config = dict(
    num_hidden_layers=14,
    hidden_size=384,
    num_attention_heads=4,
    num_key_value_heads=4,
    head_dim=64,
    intermediate_size=1536,
    vocab_size=32768,
    hidden_act='tanh_gelu',
    norm='layernorm',
    norm_place='pre',
    norm_eps=1e-05,
    positions='rope',
    rope_theta=1000000.0,
    rope_fraction=0.5,
    qk_norm=False,
    attn_scale=0.125,
    bias='none',
    tie_word_embeddings=False,
    parallel_block=True,
    init='normal',
    init_std_qkv=0.0326,
    init_std_o=0.0,
    init_std_up=0.0326,
    init_std_down=0.0,
    optimizer='adam_atan2',
    learning_rate=0.00066,
    lr_mult_up=1.19,
    beta1=0.95,
    beta2=0.99,
    lr_head=0.00573,
    max_grad_norm=0.5,
    warmup_steps=223,
    schedule='wsd',
    decay_fraction=0.586,
    decay_shape='linear',
    final_lr_fraction=0.1,
    batch_tokens=[32768, 65536],
    max_seq_len=512,
    doc_mask=False,
    train_tokens=344500000,
    max_steps=7565,
    dataset='wikipedia_en',
)
MLP neurons of a small language model. Each row is named by its layer, matrix (up: input weights; down: output weights) and neuron, and shows model dimensions 256-383. Each number is 500 + 40 x the weight over its row's rms, rounded and kept within 0 to 999. Numbers have three digits each.
Before each neuron's rows is what it responds to, as a language model described it from the Wikipedia text at the highest values.

Description: Mid-number digit chunks. Digit chunks inside long numbers such as IDs, years and coordinates in infobox fields and tables, like Facility ID 54874, 1984.
L10.up482:460533434496506429539532614463428506456420476461531543532537452503484493464497560460521513475471402600556489491578480505530435509491476524480517503516482447538537529514503499457544468526491535587553449494473553525502397483478466542444487513463498535494470587485474480494527515419451484449562533486538503510428491452541558512500488465474492555509435387508461489546508500434525503481525
L10.down482:452483522500515507455471448499497489545475537480443492466499516480526521472517501521463520509506470446434519489527484485509488491492521496491521537517541517455541385533475460507494489442513447450530293504477517508454489307505517489503495475472502480460439495455493503577445511433489532529479549441438513524578514539439500519507440503554485491508558491479502479506473472489477517481504

Description: Possessive markers. Possessive 's or ' after person names and nouns, plus possessive pronouns his/her/own, as in Attila's rule, Diana's husband, his elder brother.
L7.up90:512445549464560517496500537471523433525460557573558511514524487508465516573503497508443503486438501440499642497508474526514501470515430495565474537471502459471559501540498508485537537551470481567506509417472496547566479460520506429460473506507506448533448511462492493449584560473502481523568456497571555571376483515454504522495587445521505557518512501544525556460517504526501506476520
L7.down90:537488511470511481487520476478479533513484544549495451539519497423515528555501482491525464505432574312516499434500523503477519488464495470493466486471507502485498476465472543487494466506563527535511555542499473509461530613514474566526481477515419463514467474512470554495495611496489542473503479485498486551461480516502530546528489467445507498653588527543480505528540474506601501526483

Description: Digits in statistical tables. Digits and decimal points inside numeric cells of sports, election and results tables, such as 22.1, 1–1, 1/7, also numbers in prose.
L7.up561:485516521473522555505512516476551504487604500592473499542496455460436481500547547544476530536498458508466473582556460515516451504521503428570502433515501453534483512446463498483427509472496582469547450470370563509415400461470498463488532419584450501486471469439484469566530531454473525544505494473575437578499427498536440489491481497445542458490490514523476516497451388487458496481498
L7.down561:551488573539560476479562472513559486539450506499523489449558484432475563501540527492527518527539481459498468461493556489510468470431464505476532466485449413479477491533425480462510569472475530542549499472510481483537496478503526494547585505603514478470462442543559502566469526497450569463493558470541551502462499496531474483470460474466513583593488420475453533507485496527447462497497

Description: Indefinite article "a". The indefinite article a opening a noun phrase mid-sentence, usually after a preposition or verb, e.g. in a number of, directed a film, grant her a divorce.
L7.up1258:485558554494493488557491527486430536473437511475531505503458547574538449524483541531503440572511485485477578487566442492553474496491461467525541456540481407453500515479510467478449515431524511584494473469493580488437526474559468471498497392508524458565464522535529418536529517492572510473498567423526528488442528508505478507518522495525454591489530405493579591543496475557489430463571
L7.down1258:563464535525477480510486541483546600467378541475448513530513604531518419508538497458580437481516540468546524512498465505524489415498430478512545482475513487537502503443490489447464441477545512513529501488511490391461592557478475469480499423479492484523454508481612449553519517513496514445550504448538473428472544472505466556472497511473483555553595460515519525554598489524505473482499

Description: Surname final pieces. Final word-piece of multi-token surnames after a given name, often in tables or lists, such as Dow-ling, Spiel-berg, Mulabeg-ović.
L7.up1125:546532512548517446532405523576491545488445495498495447458448503541492478525420499482468532484479475498371539502489434476458511479485453527537540554501430516513607532553496504526481589494490471491498537564497500538527477455542507483498493523502503500464479531506442501433454467525485517538513558486466514489422479557475420532523490544540527603494531552495493472433495546528425535425555
L7.down1125:501478460502527444499537457415504532470503494442529628531510487438511472563469509489542464519468431532477516485493503550519467477508507537440502476507457549532581496590464505451531450537479487470475515491499484486478476517439501604466524550506501511517476508479501548542467433454544514484533530572554467466452443503469506534461517520470529479487511496592470537482547491523547441484502

Description: Mid-name word pieces. Inner word pieces inside rare, usually foreign surnames or place names, often in lists and tables, such as Gru-nd-mane, Bro-cc-oli, Dioc-let-ian.
L10.up1235:403504478477478498500453563512521506521476504524511477491503443514473488532413498527476490498485479484471581514467473545518475541467483473593551492505450528528602515500484514539410537487530451521503503544478541540548482499553499508603573541489521516544425523524470509469565533529506538459524459471480499596461474487468515484460508555428550609445470480524611537394495534516474497594525
L10.down1235:514487532549586462513526466457512483496493530478462529544522545463484550538550527539533497465601453513448496468476533509458497511493450494523467498456478529483459510577427475430515505555481495458510450482471447498459573453478525506457519478491500584476529526446498429557400474520493492489472489463492500458508487507562575450513469555505503435558541477531483439614441557471534510475494

Description: Start of place phrase. First token of a noun phrase naming a location right after at, in, into, near, such as a, his, or a place-name start (St, Port, Ts).
L9.up407:481492526565439548623526486522489491521444501547470416473551527478548505463432529453497497508438456460447586461525497511531425562461431467512471516580582457522491506504411463498470519494501474523516459508545498521387540474482524501439495493558487465512499428481488523543472492492526473515493509463534497582515506455483498541481437479548506471508515505461516586494456490519408462421562
L9.down407:501463461514514541502527513534501466521538538512508518509502498483531540461485563474483380421500473480516538507575491445517547430483522512442475466393441480527540501475444573474514479519527471494528414549549510484506463453506516492530456486467480465431506501444498504545479511569508482503443416529533455465539524533536488441465545521551484496431421532409558442537525528482527527530465

Description: Slot before abstract nouns. Possessives and copulas ('s, his, her, be, was, proved to be) just before an emotional or evaluative word: husband's love, Mark's dismay, proved to be extremely.
L10.up506:519548427440453552506524500460465528508528443518501501467475477503526544513490490520530482541457516535498474573518481453563461524445441500459505509574530495437493423518524451610496487505532555457543501499524470522415507488558499477446534547494489456460482553461484539510536577514526575533520485427530504532476467532502475496511437500480503618511520478447562640429493473549509574473596
L10.down506:481440532567594465451551463513432443433531496492516534488468536573530579515437520547597576518585527512507431598478558542516505490501534583547481566516545518491476467479543469477481484544483490459478475507497444508494497490525512513531467479457539585555454490511434499421550476536439464546556450506509468440514462502435443476522479458542531516563536466487566561479483538555494561473482

Description: Biography lead facts. Opening tokens of key facts right after a Wikipedia article title, mostly nationality adjectives (American, Swedish, Indian), birth-date days, and "in" after born/raised.
L7.up716:508533485464607545552521494503520461600547472516466484469481492497437489508504546541503501492447475519509468539533520488576435529512442543515473497479520472409482541527514474493436592507488497567492508524538553486564389489508486464523530496503522502570549551467465491569465519486428536544555497505507527619462452415494518430521529528495521513509511489471488458498477494490558466517533
L7.down716:522480472529464397512463443455475479488478531557476507475477457474533499549521473538530467526498447509520405485477581440454504501529463421402499588506569568464531540457553447479487489509495512455473431458557447451505477448534537518589512529471492520553488498561492482407531472508550437419467463505515526454495473547484568495447500499520508513528487405550427506530498565489476503565491

Description: Before event or date. Function words like the, was, is, at, or ordinals placed right before a named event, year, date or release detail, as in the 2014 draft, was released.
L9.up570:538495477430488498560464457512429539502520521515483428479479517510461471536447500517418555521481466484509513463493422512484510563465470487505509509569552515518515472484491494470562525452543572512469513458422586538489488517581492492441454497488486489441493451455514511506450471490475506533524517481456495508549445510505467513463527499525523548502470436589477528488468518518462573499538
L9.down570:502478478535547492520528488489511530512532501509459551518534454496462540504489497548438406527494472520547506514477527536444473558563555503461482541434471475527504542526512523521530483523509538550541490522498511442499481448535461606494428492500508445482495483541545461485418492522575535454544452435516540457444576528546496543482502510447461552527498524517480448508480550484567537468516

Description: Descriptive "as" function word. Mostly "as" introducing a role or description after verbs like cited, considered, described, conceived; also number pieces in tables and years.
L10.up1495:475404512541423452521502551511492434520541555469518470516484462491489535485501480538546554526496495547465517506457494403520488544559482518535494464556572457447490443464449514496557580472500484460480471444501529481459479471512508463530560420481467512507487479526580474607470554513491499491506409514499512506507461553470449481570514428453500466462473447526517489473455441544457434514542
L10.down1495:541480459462521487531507561461529509486456487584519522507466471566560551475564495485459505556513561487471504457491414521508512514551541533426514545495475546511551527430539536490480559516518527557564526454486478506445501484503529517567547524508500440499528499578427469432534460489482487558485454476464536515501524483462528546505534546574455508584497510534410468503495482472562496528462

Description: Pre-head modifiers in entity names. Determiners and modifier words that open or extend a noun phrase naming a facility, organization or event, e.g. Mount Sinai Medical, a music festival, Naval Air.
L10.up832:512604595530498536502528540491536516567495492526544503491472457501512496459487488487532538481454507440445531488507474484556463534508496471553488498537535499481480473502462491487579493469509467505497497523473544445475465458484526516457500500486565395538466474481485555499509540491500519454505518475503565483433518556461490484516466476438506519484564548478495497470478488570517445541572
L10.down832:533488585576535458457552519519563495531462500493553496518500540480568530526441498464456548539518514521440489508589480568536523471535546454494466486492574534534520496525494547513504428523562560555513458513501546493496491494502591533486424505546473496550469439521499512531565443470494434467559522450439538527486505558402523469472460488455525538560504555522461505442549455523507521541480

Description: Tokens inside numeric tables. Digits, separators and pipes in the middle of table numbers and coordinates, such as 16'8'.31 Mb, −9'.'45, and 4 | cells.
L10.up1285:404510528529465565507541531522518436480528497471555478526550455511463405479522498500488506431485500516530508467530498513545447501522465438511583498547450531498535511623521518526490500494561444533487461499480483457538520456503542486493463527503554502506560497454513513571492529494525581561429559486481581567495511515501496451481489533411501464514472528497518492516538489501439491473580
L10.down1285:612513519503519463475502455508508462513512510516543486511427534545455542519502474560495504470537587462452501551530569538502464494501453501515534541476444525479528470515518512491468487515452469447448601535475541412452501569516445480527496535468499473469519485520473513490489530549475527538450483494527516474626499475441509529484452560529584477483482519568513518521456530487493488549475

Description: Before-number tokens. Mostly the bare space token right before a number in tables and statistics (score of 70 out of 100, Laps: 50, over 600 staff), plus colons and degree signs inside times and coordinates.
L9.up1351:464424482555521485503497516500451531487515479443538499511480504512434525512448459521514474529551501471511491586472520504477481447482505417470525492491491484510520488493537478558516555479476492521512439415525460517361500467574478461434497496544493496530517486547417551504491471437573536544498477484510496523458519426552566490549524476503397538445563508508504623439432527467460509520464
L9.down1351:522514546473464485466513506430571509514543515537480454585472490515519499500517445533505484501511561502402494474433532481507472498496458542554534473458400523515480505499512527527456497552486541588514541526568477533476514493459624492482480541442524563483525465533492477478579430530572483481533473545456495466541486537520498454563489470540449511495474490496445390440524470466518422574513

Description: Sports table delimiters. Pipe separators ending cells in sports stats and results tables, often after a number or header word such as Score, Name or Player; also was after an athlete's name in career bios.
L9.up460:502529439491421502651441541477525504526481497473478474517431549594491495512516500531479461555529459421451586490544545505475431543515474509504535510446440516445531488528475461535465521553488485476561471409508505453520539475586508525512411451551483444464527477525612487480487508468522520511494578502480485415520493533494511513495493426500526509442481476553506458555514550454480495589506
L9.down460:458504517544452421503488510517517514575458531513466502490554467537467460534460541521612511452441540483513527534528456524428524477552477514497488526588500492521466417436450458491501549532522433506488543519537431543492502571516559389503553532489556487508471486500532538472556544507520512507574544445544504568465530450468490482479473534522529515535570438391543562421490491518531514456533

Description: Predicate-opening words and fragments. Function words or first word-pieces that start a predicate or modifier right after a verb or subject: "too" (late), "a", "was", "being", "un"/"re".
L9.up865:503459526473494476501425550473449486523453461479543489528446479506413452507416438525520515566547498558466580503512507442511485508458469432479467487502480506484484475525489433491491523505475440503533470505500548443444467509572602511502439442556534486488515493573506526504471472486483498509525550544546515491544503431486515480468477484547430540475508481486593552477534509505489522496472
L9.down865:500454507459441543423544472546521530464517433466502501524480511404521421422536561563434509515468505453484512486539514524475495511460491459489423497535505534491492547529547505522533515539458513543517585467529505484456487508517424453515485521531499457481558526496541499490478513503452499498622502541437499476460481513507473434494560536486477548515456541543494573530505556436516531499476

Description: Time-reference phrase words. Determiners and modifiers in temporal or event phrases after during, at, in or prior to, e.g. during this period, at that time, that same year.
L10.up346:525471535515560385508431506413481512520495482424485465463465489467422468536466524581485535492468481472500479486492443524551428549496424525515442512569454482507555462571483462482485508486497568545505486447490560477553508485539561500448490554538556471539530473440509512485471518437503531570496524546582556493503486461478465509473488466564483460521507482487515493519527490488455493509538
L10.down346:465441569543544495513488499446456543515521484513551469500482545498477494556547535519488461602514477467477519451489485605496437494452450439482540538433388457507449504518557482477461496584552529545501443494518530469513496477516415417632464540534532513524538468508514448418435488494534509461524596577584529435484521494463519533502506444559524534565468447520494514522576417523515496511518

Description: Second word of names. Word pieces starting the second word of two-part names: species epithets after a genus in taxonomy lists (S.tumidipes, Homo sapiens), and surnames after first names in tables.
L10.up1163:473492480467575465551498529563503465485418489493506430489455475528474502529474574475591502492466475397478539453515463470520488477450431471536513426496512536414538489522477539533498564510480505550535455444501472507534484439535464565570492481477473508602565449516440534485531485488488490434537537509504514563507417439536456490517466546472499517448503488448500574478527498550468490479542
L10.down1163:510480483466569513566496531546475531530496542445460556412489528518518466507504502526545464433467452533500534513532460449498506512502493509538557494497498512457482443543604464584452470516536522544468426538459476527525530436487497501520577478530495520546478473511497511558535494453452531445447545487469567524482494478491500540484472545491540482474463434492504502442458518553560471554456

Description: Anaphoric phrase-closing nouns. Short nouns or pronouns, mostly right after "the" or "this", that refer back to a thing already named, such as the season, the village, it, there, today.
L7.up226:531437500512478558482467447643559469533489464454508478472439451514474533423474483564493500509477475466532549473505442446426484526500530447612530507442475517510468531496486412503533507455486562433509490507524495530431495468529515525451474505589494496446537543496514524447423499471575529645506505560514556469521498468585455426502532457530468594383462485488502521482524456438517537498464
L7.down226:497382406480558520512548481483444471493534527521523549446456499470495531519529529558517483502501608463416508547526528608490523481498534454515552467534571491546508548517425457436580442509506487463516544515453443462533524532572527462475502520461549552562464497477510434590516587549564492484469512593461535448504570464437446474467417525468464470512468529533484468511498439431520488542518

Description: Predicate-modifying adverbs. Degree or manner adverbs after was/were/is or a verb, before a participle or preposition (largely, heavily, quickly), plus be/been/being forms.
L7.up1365:525505555487473557487390506552495521575538497480461464501475471462464553460489470485476492551473476561474507478528521479526511499497540455517498519555539567470518422585526515539496474506451605475497481543458460482492478499487551390498484471479483456480534509447563546536575464411494503480532437491570490483471532481519517510487517503504542546489478447511567592533446499469479486500522
L7.down1365:528551527472517559508476439543497512532481555476509621508416520514534481521583464484517458485545473514521509495505481437496504479494455481478501499521537450474549454507519511532520498477509533494458419488546502549517540466528527485515426496523569581447452474564532542552501537484541469429478539527459573473426537509467464493551469559514531439439480542537484513495542543530439444432496

Description: Mid-word continuation pieces. Second word pieces after a short opening fragment, as in se|f|irot, se|ep|ed, des|p|air, Le|ip|zig; also prepositions after a verb phrase (to, from, above).
L7.up116:446571550543368485518545511527529445522521531536555455442490511473502483545560515513558475493420524491499521539535450488522524495520578450507487466459483520470497499529544475455420459451552490427482485529462527506540467444477534441497520479469544478491492512496512501432606541494458593584492506534508532531510494537503455538459493545464536572504505479500619440493528513482479480453553
L7.down116:530452571386452495442487507489535531496485515498467424449474493533502537487524470518522524481538513514460529561473478414438537538527517584572524530489487477469542513530396499456473566527456490592554548502503519529478442556515534448504509542444504540520468508449502452486458456461469450472463507503530453520597485463468542478546554508584540484503590562548498514445515488569442524412530

Description: Event-phrase openers and scores. Determiners, ordinals and quantity words opening a phrase about an event or ranking, as in "one of", "the first", "a number of", plus score digits like 4–1 in sports match reports.
L10.up779:482508507469566459502521502473525462543568527514440490521486518518440583523570519552457480477457494497538469514517469511457430533461488487546466518456425529495539443563523491556536458519496505512497495471412471495500527481518503456459510503510522447459556481507507443506484519475577465492533529524579492471491509465496424498479510403496485522495463504395498477501515493504504450517556
L10.down779:446529582488568617612521474500446475499450540531519416482456483549461547485452506508491469526580424532471497572521453552538532526559476483445580452396422553518478546520472522483454568506513491519477434534531487497456535422517506501501471461434492538452463477509467489523436505510458522519542564444472539534577508524458464505508427529497463504507506500478527454528561477517470419462432

Description: Subword fragments and commas. Fires on mid-word pieces and CJK characters inside names (ign, et, ter, 吴…隆), and more weakly on commas and on "not" or "be" after auxiliaries.
L9.up1318:466525504517563534511427496522512506513491516452467456440432493563514509529510503446438517487484515506450575510506415494524533458534497467521503534568548442506507488383435482564481499445623502459505476516462550557482540498520561460525547437494451515433445501471409504481525527463568530495582532467512511540495501513539487496497537457539539524454498368523562535455499478489503524479548
L9.down1318:520532486482528486460528489495531488522552494525515499496530530515534465461545529489571509468504505484462528525495535504471486508483474485484432495439423570476498525540496554396534506528516552494430656481513511492575441594520546536537500497420482501525574511468461465466515528533540491503449394533518530465526480482460496509493508504510503469544486503529483538481467551497483540487529

Description: Word-initial subword fragments. Opening pieces of rare words split into subwords, especially Latin species epithets and taxonomic authors (castane-, emp-, le-), also verbs (l-ick, ut-ter).
L9.up775:468509494489499518523516481521539503440465454502536490496460430498496495564490469491476545479473499504488548534563492500529525471529455513501473476529547508435501480531552502557496540485488535558549459539530492539463544490507540589551545487544469521527550481540492586490487474503416561490512578557529600489534554449502551555475504500459468520490535544452530539431475475497442501456578
L9.down775:517431474569458500536494553569448509533534513509493471454533519552490518478451532503453532494473475576548508459480522487439427516497461531522485540510521518456497550514542482517518488503499472485440447566522554559502533455468511515505463490472451511495519462509502497517536482419501480454496464509489466583487520499481546519524505504461545462503623511506484533439524490574542428555490

Description: Stats-table cell separators. Pipe or semicolon separators right after a zero in sports and statistics tables (0 | 0 | 3); weaker on mid-name word pieces.
L10.up569:522425457484449488500433589467502479570434452522519468498421549516528541486482469399512481526478507531475518527475459415523485555492483531558484466479517578449536450479578454558555464490516516557620472485468459514495495508455499487520493545476479460467499425500479511502402488522492511517453512518461564564539498498522516537561477445446486509480505554492478551548568509538429514521537
L10.down569:515531537502524519474469481505457492509547487519490492456517490488492483423563512558556509477511564534515458434565520504458511404468547405529481499526453535485518523503454514459515480478482506462424641525503499498531388629525470460443510522513500534512474509499505442562482451489467466510388470426495514437483559489484518566445525479512499444549495532593515506498533514465474510504458

Description: Music list/table fields. Numbers, years, separators and cells in music discographies, track listings and episode tables, such as chart positions, years like 2018, track durations like 5:13.
L7.up842:526458487510460499532489518455437473478490452463509444474525545516493566518456479488389513541499462476497509460568477434496524522476499517475443492510449514484520555471466495482523508543475494527524524457436504491515540492559559462458528475509434521519555512525591482523392514442484510511510468453547494570496488488518524477563589410508528522479533508503511484540502579524513592497514
L7.down842:472505511513508520497501533421503504470502529496516514529430467531505476574471552562491499436463462510507450546420500524509476519515519458497421431543493542505520484523516550510501510484549520508485427452475539486468480415532564440479532487489443448538575512469601449474577584438433488512563422534420497485443526522524485446527517478498513446510413504475476520470434541491401504486506

Description: Clause-ending nouns in commentary. Mostly the final noun of an abstract phrase in stated goals or quoted opinions, such as film, urban America, community, society; sometimes function words like I, a, the.
L9.up1024:515444481448438506465509573508518453534550503492519458515511565575504483463513535492480550471452545421472459498458489448526563480562466529550520504500515462503546454559459448523534465505546473469486456527462507501424519478530527486463530504464474476473538467509585564588476500512540486572544452482553526544465458537476526482495445398551530573505422480461457543470476444539455512516468
L9.down1024:531445491476442494444454484496526428504485558527486465483456453468512573529494458504531518466480578517468433497434571447585495414486498501534518482543519512458577489500500462531532541501471509499486525532530490506513495487481462544553495464502469522522543538561530459543445541535501516519461484545442463530540558548528540517541566553551478396604488514461421463487502547462509487533496

Description: Slot before a verb. Words just before an upcoming verb or gerund: prepositions like by, of, from, to (by learning), adverbs after a subject (he never, also), or a verb's first piece.
L7.up923:511497574517445507508418533522451535549434516537567520440524497517447491470438490525491553594486493487457579501550503441499449482472475542534512533498473440495527465500522490481470505497504556552546496428496536573493500471491608537494527522498528484528474528492434466457548496530522543548499579545457514508501495500471483508508476498487527448398476417491515486472447471534460449554489
L7.down923:534417462525529562517395507498487528520475474497590530502512541487459458547501476541468465522527458502470473544439545485523517466503483452515535516482488439462513538479449477471510424520465522467459505511501488453544528445530565507536497535498483499529492554521459513504479475495571472580505514493454507420503530495519435451433518533523431476471437488493495504513502526480468519536486

Description: Predicate degree slot. Degree adverbs, articles and copulas just before an upcoming descriptive adjective in predicates, e.g. is very (witty), proved extremely, a somewhat, pose a formidable.
L10.up1457:544461498453505526526489503480426480455473512455495469451449527460481577499520498514468499490455495490467454517598485410525459537482522431507454543557507534449455477501486504483605503556503547512537449466430524450420531462522543469437431446484535473480492545479556601557563530510502527434544472427598537509494461504597424472485546482555515497544500506460531540537410526565509523481492
L10.down1457:500409512548618510526527488479465498453502511493471443488432516495527553536492526512510505521474512532514490501485548513489409558454485533542479500523539445505562559511525483499527447502582516441504441515529440446465529459509470457471479473509556541524530493583467577470516534508474502566522526488493448472495517435460550426458466497465541446489549448523528513503511485439498446489522

Description: Pre-verb auxiliaries and to. Modal and auxiliary words, infinitival to, and not placed just before a main verb after a subject, such as would move, do not, decided to win.
L10.up1017:446461538515529468549495508481571540508546553480501519462465484551474465508433417589557509488500426557455575524592517453525458557489499417530480450475584455513499476501477518546458494529432437480547444471474538537546503450578441489492426479560516544510476506486489559490504521525467515506521487502500510482508537476512499554540449505511535572432470476548508554449459500537520466505511
L10.down1017:501467557471466442516504497540571453440512518522474459499463483439497488463473519454460447467463501525470502505481523566421440483494492491515478527467412437581496479517447485465576527503469449500569472518539526449594471449520457502517442485534541497580506487537489495452533505500468509534467524477520431425516516552536525531465455552469494493538459506494501493606444460502540454515516

Description: Mid-name word pieces. Word pieces inside non-English proper names, mostly personal names in lists and tables, as in An-war, Elis-ab-etta, Vlad-im-irescu, Ber-gan-za.
L9.up21:483463540434525460500508446502547515527506518549484509452499446449499453529423483504464522454486552502463626516471455505464504525470363523611598444484503444464499517537480515527456546531515450514499497515529452567516483492479450525561515483538509533468495476486412608483582488531508512587461528541493519565472512473494489445460505527499529548463517436476525575436515499470530544534510
L9.down21:490496544508434533504516460438453492471499520478472524541548479508515562533577491524517465497500537447460499433478477461412497509575509478523459476468485554507485496510529482405560422566519535439529515512515514365513495448440482477503474472515506491537541496459546507550443484404577456488536537484518541422470477477530523495535530450538420454500533550561480551558530490486519428556520

Description: Name endings, time-phrase determiners. Two groups: final pieces of multi-token proper names (Havem-eyer, North-cote, Hallibur-ton), and the/his/her/'s after time prepositions (during his tenure, following his arrest).
L9.up1337:506549549527538528489454532484508490513521535431466501485469499479495546431537551536537455489480526456519508524513455513526492529485478502524456518518446442511549532547513438448560538470545454569525513529505526536500500458515584525462501610502444463507531525480511495504474504520546460520572576544485510485487457512446439530494506489490558553509547474450508541479475482559465451550502
L9.down1337:469448488531468510552583533510554523476542498494591449555509471436495537538443512508473540494533494527521496459552460490514545530564499549452506510477492521479562434454510588608529440524487507490472431527534493469552550537521489592465493471521506525557480465570528523477526538531520536451489521456540484502503525528552560527474440528545498467566536487576497441493498461458553538535448

Description: Table cell contents. Tokens inside markdown table rows in data-heavy articles, mostly final digits of numbers and pipe separators (e.g., 100.0, 304, 421), plus some after "was"/"as" like one, the.
L9.up125:484439503508534494501594525533526472462560539495484476578540525419530509474498490542396552451559514525484554534489444554471497539439404522545478474524523501455597486565473501549511505586546470540493488393418570541554460465514532459465498577491454539447504480453541507580543525467519498578467488495529515565511517448557473485509478489432357515524484503489516530485527462526418426481535
L9.down125:537511500505517500524466499546500473465463471515480495469535506548509557484532435553516467522511545471534531483523543510517567556492516550459493515501508495484422475508513476479460533480515568496588556474572376427491522498434470489632529525584499451483472450533520461553468541523470492513466449491468448462516457531511562462447461494495492503496480468491513432495554560410528537541506

Description: Negation and degree modifiers. Negations and qualifying words inside evaluative statements, often quotes, e.g. don't, no, not exactly, more of, no less, un-, without.
L9.up922:464477472525489509484486528482547481523550491458478493466485434491527441448535479592488471454504516498498512533521516468561499456515452501527509469569537448503498433567473447505512501464529497472525463481540509521467571453575494498535529467492606496535457519521442533507610529449500467550474505456560530509524483481498507441508450486516496584493470435497587598380473437568473545479528
L9.down922:440514472469465517476487462511467536492530449525455504510480489532500467475443491541499503479515495461452540472550483487484445472480564498435476503491494431499553463455547571556451576534438506551468537524485438467475483561477517511474550485499509547512544568571558462515455531504513437485479534480504511524553460463418475489492610466489489445567498497487499441497532510492436496470462